MLP neurons of a small language model. Each row is named by its layer, matrix (up: input weights; down: output weights) and neuron, and shows model dimensions 0-95. Each number is 128 + 32 x the weight over its row's rms, rounded and kept within 0 to 255. Numbers have three digits each.
After each neuron's rows, "fires before" lists the tokens most often just after its 100 highest values on Wikipedia text that the model never trained on; "fires on" lists the tokens most often at its 100 highest values on Wikipedia text that the model never trained on.

L4.up634:094146134054174142134148099140137085074139058131150122111209121094131175145119118170140124149151158074150156121127103133140098164115159162095052180129071156130073211121125144119136094122142088124136143127116078211082140142127159127081084143124147150126092187146154127132164080130132110127
L4.down634:119119134109158134127110084118166125122183126106113131119194124153124105159125073113068150138094155087128183152143139133105158088089153128131132123205117143119118095130113105143145117144145103157106107139133102202141101132161182114099153107084124191102081180159158138162084157124134137081
fires before: " ", " A", " Q", " –", " M"
fires on: " |", ";"

L2.up521:092178150079098110126148151185137115087080082097130124100160106187143193113119123100097110114213123097143164115054085150131152126156132169109125142128136137151096173080117185132122100153137168190121174153156100128109185129154095122145109144110116166086116151097089157140151161128142084133
L2.down521:089126121114054159090095124166157127144127130068154167109129186174110150137153059155116086127142108190131148124118138132131145133135141114103135097111104095105194057155147130081059110134115141135110154052122114122087123157135143123168164117145096104156112100068163108130101159148156085119
fires before: " ", " D", " M", " –"
fires on: " |"

L6.up525:185149132148077138132138115127093152102126162090176140165122033163144159150106176086187144108183089142098113108117106076122113089161118181129111122122178124140149153105125087125145117138071115164164110110076113149154155181150129164121173109111107065115133153110069169076136100161146105156
L6.down525:096143142107131091128085153124090182118147051138138127123165209095073153146106079102057082078074119173194087127092107139086134168091128115139155203116059168113160119183126171124076142099176107101107139102158154115125117114146166089152160141134113143164122143092166136165114126127097110144
fires before: " ", "–", " |", "3"
fires on: " |", " ", "1", "2", "0", "3"

L4.up947:119127133098117142117123121160151093178109123090146156121230130143165191118103105172106113111129150081143161138126080193119127164112159163089136119146146144189097195151094150102135107137123193155118107150153107098144146123118125154146106125126111109072134144130111119101156114113140062133
L4.down947:117085135069082102126154143115136186121140118129114120115130132099100162176117096123127131108144151063171171129127122125091137104148152126114116117216095123151108177125119120165083167163141058189128121209095157106049113096162160108144120090127086109097108224113133123073115125115165128105
fires before: " ", " A", " N", " W", " J"
fires on: " |"

L6.up219:117126133142132155102075184176167170156168102106156138149126126147120177126098081108090157121152150102136109200132130102082163099182196136081087116176141149120092174169173133145095164131157149103135105131152086082123145158169188160103154165142122158114161107187077146066128148114158078093
L6.down219:111129082123123118152089134162102096183088125091143067071137174117112101140145166181125097104114135117151079116087147152160093169124102128148183109152122124125195109135156184171161103071155155142139169152097195133135166050106144165185140106143150147102089126131093061203104183139132137129
fires before: " ", " |", "00"
fires on: " |", ";", ":", "as", "es"

L4.up390:197139121163122106126115181207019168114139103095103108061125102121107169166086165145118182123142154113155172170119101117129112136146126145143135171116131163151146117120176151130140166157123104109164145135061111078120202136146073098153164188120135123151089143126099138107105192064107126088
L4.down390:202072189090128128095112154121123136123087097145126081104150132158168067122113094150107109158129126169131100106116130197130101152084145104112123111088149186090133117108153111095136134161089119081115107044109144124127087180135109164113119118116054131094121151180061165170085137159118076151
fires before: " |", " place", " third", " first", " is", " "
fires on: ")", " –", " (", " third", ")\n\n", " football"

L4.up962:130180151115150100112149157166103132146134137157135154096196089125127152167104143100183174111191156130109094102075107142139146119115153170097099115110112131131098212092103190117082070181155101078120137131111138144129112109200122129109106190074177097121119168156127155117118155120118155147
L4.down962:102196100121173054085135084100104159109200122163083125127157103111187167121156106104095106120155087103150153106133168082138101110154142098175157143140168134142193139146115109090166070131185114149117136153121144123099108117114157110153172141112060105053159117132109150137197107206137107103
fires before: "|", "==", "===", " The"
fires on: " |\n", ".\n\n", ".", "\n\n"

L2.up48:094153119107114116114124154141175113086121106128148109103179123167129189110105106103097095109202131083147099122054102142136131161141144142083133149143125146160080210113124179125119126135108162202120146139159106134123175112144144132140109151135154161106117144096114148152144166134120074149
L2.down48:098135147091071132122124139147116180094147157028108141182187158113103193158175074147074129112126099149136138186097136117098127115127104121088087120175071143111199140167135138092099140146098141189107145130136102098067110110139182133127159147136130085144142098146163118134172214172143161061
fires before: " ", " D", " P", " M"
fires on: " |"

L6.up898:158151210155086107105140123140144183117146160082166139150126133157178135141065151027156140101166067149109108201080172154098133097178098172119144137104112147136131165123167095154101154112102134153124107097120147135108154136157134117105179170100117147150115157107139144115121136148106129150
L6.down898:114120161131158138114139174098111147077127128098087105121140103138092151091146147119043074131061180148141081153133115098169115127077114080124171123079104137153129120111106169145189090095191141163087154123131148146151117108121131122122094155099167091075140111121101115200138174059101110140
fires before: " ", " |"
fires on: " |", " October"

L6.up950:144136161099164056107141148145086160084096098122129197061159145158128097098156149111189150150125117112127164151132115162131140130159114090126175146097122187116153111158160157147155161088121147080111155132154158201135174144150081143127145183092141080120103138112153155142133139149181151161
L6.down950:162119135163115125091145069082078106092084146134141135108099172113136189151191208109102095126102170175172151153108116111146121132125129103134119122099066168112146174143138140099097107176116094116141138132126157166112143153108103132142128153146122109121153108134142132160139094134187091100
fires before: " –", " |", " medal", "20", " third"
fires on: " medal", " –", "–", "ze", ")", " ("

L4.up683:110164117173154136114108170133056190080127075104164160089176120122090107146150139128139135144148123148075116132086126160097144117143140144133073157113072130091146181109114193179098159161154100091109154139152180088106187110166129106116124175107151160109154127145130150134120112167120178112
L4.down683:144128116143094104098110127169084196168094169118126190091195154183159086113143092145128145107136060065105129145147119138126135131107104107182149172138148160191181130089113132100131076112124071114116129211092079084146199102081178105146118158139158151101171157144155114128109116169201145128
fires before: " ", "-", " M"
fires on: " |", "|", "\n", ":"

L4.up507:125184130125115153129143109078154089144159101136129139110141089088153158109142134131120107143181159120067129127126087114068084163150136195070056151129126089090106155128130156158142112109208133161121139096116112129139180111131132132132103159114133157125129211187108185136152120177108130146
L4.down507:136104087162144118099131083101137064081142116156092200068126127157188067186142153093166119163131175107063156122151140144116100113085107129114113096130135110099057134174131168182160169133157112113121148135122155141085122155128153162122088093122080126135170120158127119183074138139154148122
fires before: "R", "T", "Y", " ", ";", "L"
fires on: "A", "L", "D", "S"

L6.up1229:075156190087126070120153128117148149099135047139124167110164121138085160174123128128120111146127173038115112085100125190144120178117153110106142113125137138121101225116150131145176097097137159155172147166117149103137131097137164139109077168150114140076098144190116137136161072102176155057
L6.down1229:064120090074154111171085120125145155169126119141121113147194167097140102115134126125042158164060109125131132113121135124126151104173181033172131133172128152121111121172104131138098124122188174192095195126181097099175121125138117129177138135182123137107102088160114115138092156093200088104
fires before: " ", " –", " ."
fires on: " |", "."

L6.up1046:115154133086197146143123127150111164172135143154129121095158110102101144208153140169147121124130147071170140086114126145133072137137190111070125140152104115142110169130116129125104126139127205160143184200164128107143102137132064149155020152112167112132159121143174123121148094139129134094
L6.down1046:100119135137123121136178127061145135092109121051083100116136120090201080144144119082093116131098131129160073161078185091098161134169210144078106147192170123115122179116132122179107131138091159158068151113128115127156168125131142141088159163159070120080101103128118108090143107120062159133
fires before: " ", "4", "–", " |", " |\n"
fires on: " |", "–", " (", ")"

L4.up560:145166139130111071099163165167094140099151131162141122050132153154142123177077153101084133111152151118128220165124118164091090118174139143129122196121166168122145145138156143104099153091105141059146159078087167129131151113174145155126137147090110121155101157143142179153134140124114170129
L4.down560:130131153105139148109097167104126125082144152138205127112036035127146081095158155071111147172124150153096129099131145118167114121151170138168139133133085140124149108109175184087155093144124051179142161148129081080117126128143087170093124165164145149145157179068159133097171134189117095192
fires before: " |", " ", " third", " first", " medal"
fires on: " –", " Team", " place", " Division", " Party"

L4.up399:065135185131044054124167182217127093072102149134154177113158094117189174140156142104145105135151104140182169148106093158119124158190128119120084132150106198109109145038101151151109139154116125111132136132123095108098132125117073165177178127102178088129081148110090123110128159102110114090
L4.down399:142179135088095082112132091148121094078113099075157154133171137111119131101100120129131161139173175119187190101145104133154125097054131134145120084162161138121112069126126125153140175105109150123147095103137181175141131126125115238238115116189071078207115102130173127048165088121088114176
fires before: "-", " ", " U", " the"
fires on: "\n", ":", "):"

L4.up255:088165140075116097105124148158139191088129133132168171110118111132187143132103145152125119121171104042126163099112131181134139140127087107135149146144164142090132193134159158128073191135154144120112140169153122092112201144124099142147096126102127166069106140114134132132144144090139069123
L4.down255:087072165111070052068141153119107168097110159077108147161120161076141154129096082074120136203179105130172152178151096119093131145149075088127128139114168130062146156079121113122122176102150114169145169162160122127160200096144126148129117132110177064124125184112128087148155146137136138146
fires before: " ", " –"
fires on: " |", ":"

L8.up940:136119117114165121110084169181146112127155098109143143141182160130187153060119112090082117106163119126113168125041070174143121118143131091130145107104151140188175104154146146150088099041103120180104162154164126123157113111122136076120161115141153166042076130125115193108123162138110167114
L8.down940:167092142108133115150093149156194177132135135093132091148158095157169092086155092135181106155094157077128080143175085124120114134117071123100191170120106150129077136151118100143119110181105163162123147147133081107166121156074138139124228135135154157147123075136109178162105107096128093145
fires before: ",", "23", "21", "28"
fires on: " ", "28"

L8.up375:066123139050091108137154146120152091186120087184131111129143106171139166110126106083106126112091137090162149098067107134107117156072109171120094135082084087122139183125026098131126112113128150194166098125153148124079133107151134172137123202119112092141093098152108107147161138130120092135
L8.down375:116163135162132072146104107077122114109185169089108190102147154180128153071114141168112131119201106144136127197206126085070141117200129129143182129113138142115153108121193124132132131172110114129127143128090115124124131195120160059085104055130083146130107139110086164113141135097205097111
fires before: "19", "20", " is", " was", "18"
fires on: " ", ")", " st", " be"

L6.up462:146138141098119072172174135172159120087070132124124209069142048165135126148141192157140161120162136159159108124113073136125119117158115123136094109161128123075110147102145141132117146090175161153165127156145123096115104110126170138155145195104105098096135157165152145123130115092210139136
L6.down462:111097143112147150151104106130136113121112123141128128148154135053109095128160158119131132126031155099060101154133143119140094114138119107086099108129090159156138121113122135136079099111149099121178098142114114149149102103111171105083139133195157117099160102132125073122131138084124134087
fires before: "|", "-", " "
fires on: "\n", " |\n", " |", ")\n", "th"

L6.up174:125152117089081171156155137106128133070131115115078209107166129173181175108122070100118122128145057163095202158086099089113084152138147149142062155128100152136053195129083142147130157128116149129100098081121135111118099163126133166045083130110116115109158152190125132161147123129102166136
L6.down174:109149131096092181154150134115130136050131150135099174127127117134131144127132086117141121138158083145117170121119123089126119132133135141144115162176125138131076179139077139134098134121106123136000128100132126107130073136148140168000115121107120122135159150149096126138125136128129147139
fires before: "==", "In", "The", "===", "D", "W"
fires on: ".\n\n"

L4.up923:085184172102133112104144151167102115155061085117144127075186109173122182095109156087107110116194119107113097101083100198160117140140140139120141117137123125137154189124142245135106172124122154184117159163130119094133153145112166102137120130104127169080118126133066155089126137178121130093
L4.down923:141148160148125102109144187157102156230061095116109134167107124116092160162157080079096117078187100146181102156135092118113147135136129136081131147118128111119125162040156120061097118104159108128104094175096070135091142149109113166156120119113149119159164178079136119108137126087133105160
fires before: " ", " –", " M", " D"
fires on: " |", "|"

L6.up1069:106150114185134123117126132153131186149124127129143140092139099174140150135115116127143199151150106144066103122117166177159115134153124108149101139093160169102162152130164125144184152159151155127145181120065118095084167198122087200141104114101129114114116131154019122147171080112210127082
L6.down1069:127170110161119190130084121120177151160135125198173135212130135116139115108132150149126116149065138170132104126198120129172157122096109109117109169142112145098130154145105115084117101143171135086144122144128078165140156149156112116088162105101151152120153155119103133083171116135111143103
fires before: " ", " |", ",", "r", "ing"
fires on: " |", "f", "0", " f", "ist", " with"